MLP neurons of a small language model. Each row is named by its layer, matrix (down: output weights) and neuron, and shows model dimensions 224-351. Each number is 128 + 32 x the weight over its row's rms, rounded and kept within 0 to 255.
After each neuron's rows, "fires before" lists the tokens most often just after its 100 highest values on Wikipedia text that the model never trained on.

L7.down1010 [ 76 129 163  86 161 107 115 158  48 158 156 134 129 104 157 116 141 139 131 132 110 202 127  88 125 113 105 133 131 138 134 144  89 107 111 129 121 138 138 124 170  58 118  99 164 121 121 135 156 101 125 123 127 174  97 113  95 165 184  99 157 161 184 113 123 140 105 130 110 157 119 171 106  84  30 171 136 153 143 103 120 132 125 126 128 106 136 193 126 171 169 127  92 112 108 112 146 136 150 159 113 121  88 146  95 166 113 133 104 121 125 106 132 114 168 106 137 115 156 131  72 156 161 110 183 102 104 121]
fires before: " |"

L7.down392 [154 144 131 101 146 140 127 115 143  67 115 140 112  85 145 100 173 139  98 152 118 154 156 166 133  94  82 159 142 169 152 166 124 144 134 161 193 142 125 134 199 120 187 174 117  96 187 135 112  66 157 159 113 198 109 123  80 130 103  61 141 105 130 102 137  67 164 165  46 143 127  99  93 115 163  78 135 118  96 176 100 126 109 128 110 114  99 134 138 109 127 161  81 160 145 128 154 102 152 146 134  83 108  94 192  97 125 133  93 159 144 127 102 180 106 151 149 128 159 145 151 169 117 144 164 101 112 158]
fires before: " ", "ly", "\""

L4.down466 [187 105 136 147 106  83 174 108 102 190 163 115 127 127 138 128 155 159 141 161 138  96 135 121  86 103 108 148 131 142 100 125  87 136  90 125 130 137 115 151  80 123 141 192 132 173 105 197 215 114  68 121 157  81 137 123 161 115 120 101 113 126 136 155 173 119  97 135 105 124 160  85 194 171 120 104 114 128  98 154  99 106 115 165 105 122 145 127 140 132 120 131  80 130 134 126 144 136 106  57  75 199 168 108 132 162  78 124 125 134 117 108 152 158 135 175 152 173 132 170  98 147 154 110 106 179 115 105]
fires before: "==", "The", "In", "===", "S", "On"

L4.down1169 [152  94 107 154 145 164 132 180 113  84 158 132 159 138 121  77 113 112 117 140 140 140 106 153 165 207  78 147 178 108 147 137 138 115 114 140 139 121  73 179 223 114 169 103 103  99  84 168 151 104 193  90 115 100 155 113  93 154 165 115 153 139  77 201  91 116 105 183 133 143 144 120 118 130  97 119 148 172 134 153 138 139 121 128 155 148 110 112  98 109 100 109 130 122 149 105 145 149 158  57  79 143 157 134 164 124 158  92  37 128 182  87  81 109 135  72 134 132  84 100  93 138 174 103 116  77 146 100]
fires before: "\n\n", ":"

L4.down186 [153  92 121 136 120 119 171 107 113 144 147 114 147 144 156  82 162 153 153 141 186 158 155 118 102 119 126 143 130 134 127 145 111 130  47  99 161 123 121 158  42 169 120 196 139 137 122 168 157 127 117 122 141 100 165 108 122 135  99 107  85 148 160 133 203 104  97 128 120 130 164 121 181 144 121 131 139 133  97 152 116 131 155 144 146 130 122 115 111 131 169 119 119 152 127  92 125 151 115  25  90 208 137 117 150 139 109 156 101 148 104 118 172 177 129 156 153 111 115 148 133  97 117 115 126 192 134 112]
fires before: "==", " ", "The", "===", "In", "S"

L4.down251 [ 67 162 133 116 112 156  86 136  76 116 124 142 189 164 174 192 119 111 146  77  81 142 198  89  89 115 124 116 149 146  91 219 144 168 130 147 187 145 149 159 132  59 160 123 116 172 128 153 151  90 185 114 127  65 150 153 106  75 144 139 169  88 127 175 128 114 130 141 119 129 129  66 123 201 158  84 167 120 102  99 107 159 117 147  99 133 117 200 127 161  83  57 105 104 150 116 141  77 175 108 115  39 130 142 112 101  99  88 109 177 192  91 137 127 140 139 158  74 131 211 131 149 130  98  90  80 111 140]
fires before: " |", ",", ";", ".", " to"

L3.down1313 [157 160 131 147 112  96 131  68 168 153 125 119 105 126 106 151 168 112 134 142  91 174  98 168 112 100 137 165  98  52 163 154 152  81  94 104 115  94 161 116 246 110 129  36 139 106 148 123  94 125 179 122 157 109  85  94 126 140 148 151 111 152 125 115 124 175 145 130 139 118 129 116 146 116 157 143 119 105 148 136 120 175 139 165  66 136 110 162 155 175 105 157 155  56  75 133 136 149 144 211  63  97 118  86 100 208 144 168 160 115 148 107 124 151 131 141 149  72 132 130 140  88 140 169 163 133 133 134]
fires before: "=", "M", "A", "P", "==="

L3.down1309 [119  98 136 108 112 100 136 130 115  80 162 190 133 129 132 145  95  66 126 130 151 132  82 144 126 172 156  91 158 123 147  88 129 124 166 138 160 102  98 122 255 200 180 119 117 101 130  65 152 114 128  79 165 144 140  73  92  86  82 149 104 175 139 179 143 186  77 210 109 107 114  95 188  98 142  54 133 140  98 174 148 132 125  94 143 126 151  86 134 139 165 193 165 150 205 140  84 159 115 119 167 103 106 126 159 195 133 113  83 179 121  87 142 176 143  95  89 170 164 100 111 128  55 129 118 105 100 147]
fires before: "\n", "\n\n"

L4.down924 [161 150 101 150 162 124  73 160 145  91 116  84 168  73 162 162 123 149 131 139 127 121 181 115 129 179 116 154 138 110 153 135 101 142 156 140  85 173 120 139 154  70 120 139 141  98 122 140 115  67 127 136  62 158  81 139 132 110 117  78 124  94 158 113 171  48 124  75 125 135 188 142 105 209 141 144  74 133 136  66 121 182  87 160 104 137 141 132 188  67 115  71 197 134 147 122 150 154 111 143 164 169 120 153 102  98 113 152 122 120 137 111 104 110 137 111  95 144  93  90 133 145  65 128 148  97  71  82]
fires before: "\n", ",", ".", "–", " |", "\n\n"

L3.down399 [104  94 120  60  71 146 151 105 101 135 111 116 142 147 159 192 115 147  99  98 140  82 139 149 134 132  84 164 106 147 126 105 141 174 138 182 106  83 121 166  60 104 153 110 176  70 138 149 133 144 120 108 124  90 123 111 134  95 121 140 144 121 101 118  95 140 141 138 107  97 112 127 112 122 119  98 135 176 110 156 172  97 103 122 174 129 127 111 178  93  79 143 148 130  99  49 129  85  93 183 135  91  89 150 150 108  97  80 203 147 160 180 105 111 176  99 115 140 112 108  94  86 130 161 123 135 130 140]
fires before: ":", "s", " a", " |", " an", "\n"

L3.down330 [139 129  94 106 161 128 158 158 102 118  79 109 198  93 169 116  92 133 117 145 142 172 150  70 131 146  71 173 187 119 150 126 137  99 126 114 120 138 168 103 137 136 165  95  94 139 137 136 160 116 142 102 116 187 145 117 104 113 138 125 192 127 137 175 161 144  86 190 183 137 128 100 145 171 109 130 152  98 115 122 117 126 163 104 135 145 134 198 119 105 141  82 110 122 127 123 119 106 137 144 140 168  67 180 156  96 130 132 107 144 194 125  79 152 146 160  91  83  79 149 143 135 102  72 109  86 140 119]
fires before: ",", ".", " in", " of", " to"

L3.down1454 [130 162 140 123  83  68 148  87 107 127 155 111  82 119 135  62  85 120 159 127 201  78 135 140 130 146 175 123 151 151  89 150  98  93 108 129 181 162 120 140  92 109 140 137 110  75 139 152 169 128 112 116 121 122  64 100 178 106 125 115 114  79  44 197 120 184 120 111 170 137 185 146 129 128 148 158 116 182 120 156 145 101  97 142 152  98 148 138 133 160 110 130 108 120  59 137 107 108 160 144 102 145 140 123 158 141 109 188 127 108 121  49  65  99 197 150 113 138 136 122 171  46  97 114 143  91 120 157]
fires before: ",", " |", "–", ")", ":"

L7.down1419 [ 87 142 162 156 124 136  83 135 117  80 148 118  94 104 156 168 114  88 138 148  99 139 116 113 129 126 110 121 124 130 106 166 123 135 115 199  50 162 121 112 176  90  83 108 136  98 111  95  89  87 148 146 173 151 116  88 128 156 191 127 169 202 113 143 135 101  49 153 115 100  37 141 159 117 125  92 152 120 121  83 182 139  55 187  80 158  97 180  94 118 118 116 165 122 106 174 161 142 115  94  94 209 113 163  94 110 115 109 169 151 139 113 135 172  82  84 154 167 161 164 175 168  96 118  79 126 171 135]
fires before: " ", "andid", "ing", "ed", " C", " |"

L7.down1301 [ 86  93 116  65 162  98  91 121 123 147 147 148 133 157 105 137 155 162 139  86 129 184 101 127 171 109 156 137  86 146 142 101 175 128 133  93 174 164  85  87 205 143  71 113 153 109 108 162 121 166  95 113 191 110 130 112 157 206 154 136 152 116  77 172  87 147 128 136 135 149 142 170 130 103 103 145 136 120 126  92 118 126 146 139 136 136 171 149 118 110 145 102 154 132 186 172 117 113 197  83 118 204 115 127 123 143 129 111 123  91  98 110 115 108 135 117 125 131 136 132  36 164  80 121  60  96 118 120]
fires before: "1", "2", "ark", ","

L3.down1329 [115 163 170  98  88 112 142  71  90 156 143 157 112 120 125  84 149 120 148 152  87 154  75 157 128  81  77  88  89 100 147 113 178 125 123 143 119 106 145  33 155 142 147 137 152 139 149 132 151 148 123 125 168 153 159 102 102 171 138 119 125 107 134 134  98 169 138 123 123 163  99 137 108 114 102 122  43 154 161 145  68 144  96 154 152 198 200 149 134 127  88 127 142 131 168 139 109  74  95 108  81 103 138 193 156 127  93  95  96 171 171  90 155 142 135 133  37 102  92 112  95 205 108 190 161 148 106 106]
fires before: "1", "2"

L3.down1343 [172 150 126 136 120 145 114 135 111 138  94  87 104  78 138 167 124 158 169  91 118 127 118 141 114 175  79 161 109 185 116 103 166 150 136 119 152 164  95 160 126 140 132  97 146 134 114 100 183 125 164 161  96 144 112 135 146  88  77 107  73 182 173 122 119  82 108  97 107 114 131 156 120 189 134 176 108 144  72 154 186  88 138 135 101 170 183 117 151  85 130 144 110 155 129 160 151 138 166 123 127 157 184  63  74  71  87 159 143 159 110  88 138 170 142 136  91  94 150 123 147 173  92 152 142 113  28  78]
fires before: " ", "\n", "if"

L4.down941 [135 189  80  75 106 130 137 136 106 133 131 141 144 117 168 153 137 175 142  68 140 176  95 119 126 136 172 151 124  93  80 124 166  91 138 145  84 180 146 142 230  82 166 114 151 155 218 110  94 108 110 132 145 102 131 121 140 167 138 159  61 159 113 114 156  82  81 104 181 114 208 125 159 179 149 126  75 117 136 152 132 149 129 114  56 138 162 126 104 127 147 166 145 164 107 137 103 117 136 161 121 158 168  97 136 107 122 143 113 131 132 138 122 148 113 140 170 137  69 137 114 109  94 157 160 136 113 159]
fires before: " |", " m", "%", "\n\n"

L3.down1080 [105  80 139 125  89 180 102 130 151 153 109  93 100 115 114 108 115  89  89 182 116 149 148 129 163 113  92 176 166 157 127 132 149  90 116 124 146 159  93 108  90 128 124 122 162 135 121  91 168 109 124 145  89 103 190 154 159 123 163  87  95 123 112 179 118 120 151 197 147 120 142 115 106 181  94 108 247 139 135 149 125 131 102 103  42 137  65 106 124 118  88 151  99  84 132 159  71  95 100 133 162 152 109 150 104 160 124  89 115 115 166 127 106 123 153 125  95  84 113  53 117 115 175 165 169 128 164 119]
fires before: " a", ":", " an", "\n", " name", "red"

L4.down237 [153 167 138 137 152 127  90 122 111  73 159 138 145 127 114  99  99 109 135 182 129  92 140  91 127 170 132 138 185  96 132  81 101 189 129 210 133 102 105 161  73 134 176 203 175 169  86  60 167 153 154 138  70 102 131  81 145  87  42 102 145 124 124 116 107 115 115 173 185  88 164 117 123 191 124 173  91 108  50 150 147 147 173 120  87 138 124 169  84 111 117 137 126 152 125 122 114  54 154 154 128 139 143 118  85 191 120 139  97  98 143  85 130 124 168 128  93 153 126 137 108  99 105 132  74  79 103 130]
fires before: " |", ",", ".", "%", "'", " was"

L4.down696 [100 131 155 137 111 121  96 138 125 179 164  72 199 128 112 152 135 162 146 120 149 119 170 116 150  97  83 142 169 144 156 145 137 149 155 135 126 146 117 131 156 136 119 145 172 116 179 136 177 158 115 134  87  82 151  80  76 179 120  99  86 178 132 143 146 133 139  94 132 136  70  93  88 129 136  72 103 108 145 157 134 172 131 115 125  88 112 191 100  83 125 132 135 119  96  53 154 154 169 131 132 127  98  71  71 114 156 184 124 147 164 146 112 196 157 153 133 119  79  96 127 120 160 126 178 112  92 152]
fires before: " |", " (", "2", "4", "%"

L3.down872 [146  97  88 118 132 101 164 111 132 172 144 167 152 107 161 197 105 153 161 138 140 114 188 123 151 146  86 164 119  99 117 151 158  57 130  80  97  73 185 146 231 127 138  64 159 169 136  46 188 114 125  92 169 119 159 110  73 123 140 148  97 180 127  87 133 127  97 183 134 116 143 102 102  87 136 136 118 150 114 160 162 155 133  85  97 112 103 110 122 141 118 169 118 107 150 116 110 171 135 132 135 144 118  59 160 164 110 210 148 109 136 113 116 167 129 130 172  42  82 107 124  66 127 105 183 128 168 165]
fires before: "=", "==", "===", "H", "P", "|"

L3.down486 [121 125 156 173 102  70  90 157 146  97 135 175 176 105 129 121 151 121 104 152 209 115 118 164 168 129 130 141 170 125  47 118 178 117 145 103 155 128  92 164 194 150 178 143 176  88 116 119 117 152  68  94 133 131 147  63 169 145 105 106 108 125 138 117 106 128  77 133 162 116 139  73 186 121 156 126 138 140 108 164 124  85 130  94 119 127 107 210 154 130  83 132 146 121  87 131 209 146 222 126  99 158  82  64 156 149 186 132 120 105 100 119 121 114 118 118 138 111 184 159 152 127 123  84 109 157  72 176]
fires before: " |", "0", "2", "8", "1"

L4.down934 [ 56 160 125 136 156 150 104 145 126  84  83 140  59 181 117 149 104 150 125 131 119 113  70  66 146 126 156 144 142  96 173  89 141 160 159 119 184 119 131 144 227 136 123 153  88 102 169 126 123 138 141 195  43  71 149 114 124 163 112 127  97 119 202 138  74 133  78 101 128 110 107 179  98 138  96  91 113  85 156 122 163 100 125 139 182 158 127 168 170 132  59 119  87 128  72 133 137  78 148 113 140 122 137 147 127 115 108 134  80 100 165  92  74 138 188 110 144 149 106 105 119  61 101 108 207  65 111 224]
fires before: " a", "\n", "-", "\n\n", " an", "+"

L7.down1270 [100 143 120 172 149 122  43 144 107 117 151 104  86 137 113 122 157 130 103 109 106  96 145 110 161 134 172 137 179 152  70 131 125 145 160 135 125 201  95 106 180 121  76 107 178 115 148 111 192 121 152 140 101  96 121 159 106 124  88 123 150 113 100  83 160 117 148 129 191 107 121  85 122 169 136  99 167 121  86 111 110 107 180 181 187 185 120 130 120 126 179 141 144 169 171 141 127 114 104  94  97 106 124  73 103 120 130  77 170  62 128 133 101 126 118 138 152  74 163 105 114 148 145 188  88 146 123 156]
fires before: "\n", " and", ",", " of", "er", "."

L4.down1331 [133 110 122 147 199 114 195  69 147  86 143 116  98  94 114  79 125  96 135 122 147 109 131 134 151 158 136 101 172 100 152 123 124 149 137 170 134 101  74 167 109  33 123 129 134  72 177  87 156 127 135 128  98 111 139 117 125 143 110 137 170 130 134 111  85  79  86  99  91 165 150 106 161 150 154 119 136 137  95 107 141 123 200 141 132 206 126 143 103 154 102 144 145 122  81 107 175 148 130 111  92 179 118 165 180 135 190 160  89 102 159 129  97 111 108 141 142 118 162  76 148  99 155 123 152 107 179 116]
fires before: " |", ".", "–", ",", "%"

L4.down448 [190  62 145 131 148 105  74 127 129 163 127  91 151 147  61  98 134 144 141 131 148 143 172 121  90 101 104 116 140 127 178 149 127  63 106 130 131 151 147 108 189  81 150 155 130 120 123 133 157 173 125 120  87 116 136 110 149 144 148 135 149 182 141 146 133 125 179 175 167 106 173 101 120 118 119  52  90 138  81 129 122 102 153  75 171 114 190  26 113 138 117 140  68  59  99  72 198 140 137 135 165 169 185  40 147 157  92 152 142 151 112 193 111 175 162 166 152 139 106  84 145 140  97 143 123  88  93 120]
fires before: " |", " (", "%", ")"

L4.down22 [100 125 117  62 139  89 141 127 128 146 139 106 147 130 130 137 137 136 144 105  65 186  58 161 140 207 113 155 126 101 139 112 105 107 121  96 115 118 123 102 222  86  90  55 141 130 202 117 189 165  89 121 187 121 130 126 123 184 117 123 144 118 130 122 106 161 140 104 126 117 130  89 155  93  91 127  67 111 126 129 158 105  89 167 136 106 126 137 149 133 127  98 108 135 160 133 136 128 154 163  83 104 141  72 171 142  97 114 129  86 148 162 176 143 105 147 114  99 146 106 143  43  99  89 123 162 131 118]
fires before: " ", " a", " |"

L3.down1468 [146 113 124 122 138  99 158  95 180 122 136 191 101 179  83 166 128 237 128 173 173 141 188 109 126 147 151 121 125 122 152 164 150 131 101 105 103  99  94 154 214 145 161 128 150  47 134 148 114 150 172  87 126 134 155 153 111 118 137 115 109 197  67 119 177 154 135 132 132 140 115 127 210 108 134 126  92  86 163  86 102 120 135 198  93 112 104 166 145 173  71 152 109 148 139 142 161 127 125 102  95 122 161 139 101 183 147 163 148 112 142 124 149 131 191 162 150  69 178 149 108  99  89 168 150  80 160 151]
fires before: "=", " •", "P", "M", "A", "H"

L3.down823 [161 114 156 128 103 196  92 153 112 172 114 168 162 135 107  81 127 168 124 157 148 129 139 149 107  77 164 138 138 132 107 143 125 152 121 146 138 132 173 117 123 131 138 112 143 105 132 156 128 156 117  90 129 104 119 119 107 135 145 189 134  93 103 163 144 109 127  90 154 127 111 115 126 149 168 132 119 132  98 103 125 200 151 130 128 132 191 142 103 105 123 126 131 139  72 149  94 179 177 108 111  71 110 106 145 136 150 110 170 118 146  90  59  82 119 175  91 123 159 172 179  90 193 157 168 120  92 122]
fires before: " |", ".", ",", ":", ")"

L4.down913 [215 128 157  81  95 145 118  94 107 127 142 124 136 152 136 153 151 134 184 132 121 143 175 168  64  94 125  91 112 185 148 166 190  82 118  83  97 120 193 114 134 110 112  58 124 171 180 165 157 114 107 107 130 134 163 105  88  94 130 127  97 168 166 134 155 113 124 122 108 132 168 133 104  96  79 166 110 145  47 156 150  98 156 123 100  88  91 125 120  88 101 134 131  91 124 116 132 171 149 123  97  96 146  50 140 174  76 192 136 100 115 124 118 201 137 114 129 122 128 131  78 108 179 150 222 152 149 183]
fires before: "=", "===", "==", "|"

L7.down1389 [ 63 130 139 161 165 168  86 180 136  88  99 147  51 132 170 122 109 112 134 122 145 116 174 128 141 132 123  96 138 161 115 140 112 124 145 106 130 109 147 110  37 128 213 148 118 136 177 130 192 120 169 141 118 153 106 122 120 133 148 154 182 102 190 133 145 141  95  95 141 152  78 187  91  97 130 180 147 169 165  76  66 123 131  96 132 167  95 122 112 124 101 146 114 102  73 140 150 118 100 106 122  98 169 136 154 113  91 150 103 141 127 114 136 183 168 182 137 125 119  84 113 127 140 172  93 151 138 164]
fires before: ".", ",", " (", " in", " of"

L7.down174 [149  71 113  98 103 137 126 147  80 131 104 207 117 163 118 100 117 147 140  95 102 162  31 153 160 150 102 127 182 122 144  78 103 215 123 154 117 144 111 200 183  78 102 123 163 146 141 139 133 142 139 137  93 129 179  82 131  85 131 131 111 120 180 122 127 139 114 164  98 162 160 141 134  79  96  97 153 173 176 140 163 121 124 116 114 131 129 104 127  53 117  92 205 108  91 140 105 170 130 187 133 104 186 118  50 115 126 107 136 117 133 112 140  90 180 183  89 102 119  89 122 126 115 110  94 199  69 155]
fires before: ",", ".", " and"

L7.down626 [123 148 104 149 134 122 121 126 136 142  96 110 119 107 184 144 112 150  99 124 160 153 112  71 141  98 155  66  62 114  75 138 106 145 108 142  93 107  94 114  53 177 146 150 185 152 127 119 150 126  63 131 145 112 117 129 166 138 165  91 115 147  94 117 159 124 121 151 121 128 131 174 125  99 148 150 148 118 164  94  75 164 141  87 171 174 182 137 109 137  93 175 128 116 113 140 109 158 109 137 157 140 179 184 128 114 137 187 191 120  93 102 104  95 152 114 126 123 113 134 115 117 108 146 107 144 144  74]
fires before: " ", " |", "|", "%", "|---|---|---|---", "."

L3.down78 [116 107  66  94 110  93 180 138 133 139 159 104 162 155 106 121 127 109 138 162  59 164  74 113 140 127 145 135  84  77 134 120 140 106 108 142 134  58 165 139 220 159 116  60 136 112 169 147 147 139 154  80 191 141  97  56 101 200 162 133 139  72 182 133  89 166 119  78 114 112 146 115 148 124  95  92 164 141 116 133  77 127 130  88 128 119  86 139 162 162 143 141  89 122  87 117  80 137 146 109 104  89 149 153 130 171  97 167 134 107 108 100 123 177 172 138 105  84  81 163 166 137 126  57 167 104 129 165]
fires before: " is", "-", " =", " was", "\n\n"

L3.down481 [131  76 121 131 122  89 158 137 120 151 154 110 163  87 160  88 140 183 150 168 154 137 143 116 135 134 164 105 123 135  75 110 113 115 108 133 148 125  96 159 241 152 159 250 125 140  74 151 170  84 117 116 111 130 169 142 155 159  97 113  86 157 122 133 187  91  91 122 132 136 134 144 138 168 114 111 142 113 106 175 117 147  99 127 156 152 120 119  94 165 160 125  95 147 100 133 141 116 113  72 122 176 141 103 115 110 108 143 105 153 116 108 144 143  84 123 155  74  91 154 106 143 127 121 118 147 140 120]
fires before: "==", "The", "===", "\n\n", "In", " The"

L3.down884 [117 142 130  82 122 106  88 141  95 194  72 108 130 147 101  92 105  62 117 168 127 114  88 123 126 111  77 115  63 167 176  87 153  70  70 152 134 173 137 115  82 166 124 111 193 105 115 146 139 111 152 141 147 134 131 114 143 138 138 139 105 140 115 182 190 106 115 170 145  91  63 156 182  82 143 170 159 153 211 146 114 123 135 134 130 103 136 146 125  83 142  98 142 129 175 129 116  79 143 142 143 132 126 170 146  72 160 124 132 154 131  66 154 112 100 108  98  74 117 101 107 130  68 109  92 122 160 112]
fires before: "1", "2", "ver", "10"

L4.down100 [ 84 101 164  72 182  98 151  85 116 160 114 170 146 167 118 119 125  85 143 148  70 111 139 150 106 114 146 156 156 164 137 114 124 138 141 121 111 133  93 116  77  80  93 156 117 106 156 163 117 143 102 156 134  86 100  95 155 123 164 117 157  80  97 169 174 144 144 125 157 135 136 112 153 168  82 133 126  86 202  61 120 103  94 134  67 136 179  64 124 166 132 132 118 103 201 143  77 117 142 152  56  98 128 130 126 140 148 105 128 137 127 114 110 108 155 129 109 108  64 123 117 130 143 184 144  97 157 136]
fires before: "3", "2", "1", "4", "6", ";"

L3.down110 [125 152 133 146  69  98 170  86 178 122 152 181 104 129  97 192 138 175 139 190 122 116 131 158 142 132 154 145 112 123 178 170 201  81  97 100 108  73 194 118 219 124 131  75 143 100 127 107  94 111 163 116 103  80 104 147  80 170 174 163 139 149 143 101 123 149 111 161 172 104 159 132 139  87 116 140 120 147 141 123  98 139 154 126  86 157 117 182 167 158  68 186 100  84 110 125 102 149 173 108 102 144  88  90 157 137 138 170 167  89 164 112  86  89  99 149 143  67 121 101 135 111 144 147 148 104 138 146]
fires before: "=", "M", "T", "P", "A"

L7.down1145 [158 119 129 146 132 147  68 164 139 175  75 164 104 136 151 101  90 191 116 110 144 123 137 100 189 132  97 112  93 151  63 119 103 130  79 114 103  85 174 153 148 172 104 158 153  26 127 146 190 154 156 166  97 147 161 159 140 142  90 133  60 160 112  86 111 150 120 169 137 117 110  97  80 106 139 123 100 131 117 149 124 118 117  75 143 155 109 117 166 156 118  92  98 128 146  79 113 124  79  95 120 111 144 126 118 137 158  90 104 108 136 165  93 147 154 110 142 199 161 101 178 128  96 169 194 142 100 176]
fires before: " |", "–", " by", "ced", ":", ")"

L7.down1031 [131 110 144 152 128 148 137 132 123  87 105 107 145 132 124 196 144 152 157 105 115 146 128 111  73  74 112 155 124 118 189 169  96 161 110 142  77 144 111  98 139 113  58 103 104 180 103 107 153 104 125 166 164 166 174  80 160 139 112 116 167 130 148 146 142 127 133 105 109 117 159 158 149 144 105 123 146 101 151  91 136 135  60 117  55 102 207 180 112  92 111 106 135 129 121 139 101  85  98 174  46 174  72 160  80 167 154 101  78 107 137 137 146 168 162 118 113 107 127 154 134 147  89 121 135 111 120 124]
fires before: " of", ",", ".", " in", " was"

L3.down120 [ 83 131 147  98 145 127 124 116 149 126  88 160 149 162 139  76 128 114 140 124 140 224 108 131 148 119  86 105  95 171 106 170 183  49 134  69 116  78 186 120 226 145 183 137 127 127 134 152 118 151 147 113 110  72 135 135 174 198 217 145 104 130 158  89 158  86 106 175 153 108 188 147 113 149 111 146  77 146 102 124  91  92 117 101 127  84 145 173 128 132 144 152  79 111 113 111  81 113 113 114 112 109 116 188 132  87 162 117 101 116 157 120  73 104 112 142 156 136  81 117 137 112 127  94 167 131 120 146]
fires before: " a", "\n\n", " an", " (", " the"

L4.down280 [123 109 112 151 100 130 133 126 114 163 144  99 155 122 198 120 120 150  48 142 159 147  97 154  89 110 143 112  94  90 160 103 131  85 135  99 119 137 154 156 195 197  60  90 108 123 135  86 156 122  79 151  79 177 127 126 104 121 206 117 110 187 137 150  97 126 157 198 106 130  90 114  94 151 106  97 140 149  58 103 160 176  89 139 112 160 111 105 161 134 169 121 138 136 138 118  99 145 105 109 153 118 114 105 178 145 113 111 126 148  99 191 136 158  94  41 154  84  96 104 161 155  77 179 146 125 126 105]
fires before: " |", ")", " ", "0"

L7.down604 [ 78  84 129 131 126 146 138 177 121  76 117 175  70 109 130 177  96 130  60 101 104 123 129 146 135 157 180 104 184 143 147  95  90  84 123 167 138  97  68  87 124 108 148  99 114  85 143 103 172 152 121 151  96 120 140 153 104 126 118 134 159 139  73 124 144 135 121 122 113 159  80 209 163 117 112 143 121 131 134 124 146 149 108 138 124 200 143 139  87  93 110 143 146  92 148 104 143 158  96 143 136 156 101  91 186 125 146 129 126 137  78  42 107 148 184 118 131 171 114 117 176 195 115 140  58  67 161 147]
fires before: " |", " of", ",", " in", " for", "."

L3.down715 [148 124 131 139 108  93 147  94 116 146 113 149  93  72 152 145  70 141 150  93 119 117 158 111 117  82 204 143 113 119  45 135  84 181 121 145 112  87 131 128 154 133 136 113 109 140 175  64 163 127 103 127 147 132 130  94 206 118  85 173 122  85 147 132 143 142 137 185 144 121 115 153 121 149 103  77  71  82 101 164 110  93  85 111 137 128 137 163 135 147 109 122 136 179  94 124 110  65 158 121 118 203 113 192 184 157 180 176  60  92 118  92 134 132 156 169 140 130 127 132 135  50  88 195 123 132 136 126]
fires before: "\n", " ", " |", " —"

L7.down318 [ 84 125 109 193 149 184 102 142 119 141 108  74 133 101  90 142 131 130 125 148  33 123 110 139 111 112 109 120 113 120 122 126  87 147 125 156 120 114 149 119 110 117  88  93 122 149 140  78 171  80 176 125 104 158 168 139 153 137 141 138 178 122 129 107  30 145 153 150 107 141 166  99 113 132 139 111 135 161 133 132 100 146  88 153  65 114 169 133 157 114 107 119 189 106 122 161 136 117 103 168 113 152 121 124  82  79 152 131 167  93 134 139 112 185 104 135  86  74 112 113 165 151  64 170  44 148 107 141]
fires before: ",", ".", " and", " of", " in"

L7.down1003 [ 99 173 145 101 153 136 115 150 178 134 107 131  67 140 184 140 114  69 103 125 103 104 118  98 118 150 153 121 170 107 155 107 149 116 105 163 107 116 129 156 188  86 131 129 129  90 134  53 136  93 183 125 101 139 154 148 139 124  94 115 161 184  82  97 113 155 144 109  75 143 142  95 108  95 161  98 121 136 101 171 151 115 169 133 117 183 106 175 110 166 107 124 174 156  90 150 147 168  96 183 140 164 117 126 138 136  64 136  87  68 153 114 123 124 191 105 153 122 121 105 237 144  78 179  97 144 105 158]
fires before: " ", ",", ".", " to", " of", " in"

L4.down360 [120  94  79 151 161 139 128 124 133 101 184 122 111  99 147 137 130 123 106 134 110 201 131 158 152 165  97 142 156 117 109  76 108 137 133 153 147 132  98 145 255 113  82 109 117 103 169  58 140 169  79 182  93 154 107 106 129 127 145 153  48 137 149 101 125 156 150  85 121 210 124 153 117 214 126  50 123  93 100 139 135 150 128 115 194  99 111 153 181  93 157 133 126 167 155 109 116 155 144 123 122 157 125 136 112 123  71 129 143 159 168  95  99 160 166  90 141 114 114 113 124  81 149  67 144  85 164 139]
fires before: "\n", "\n\n"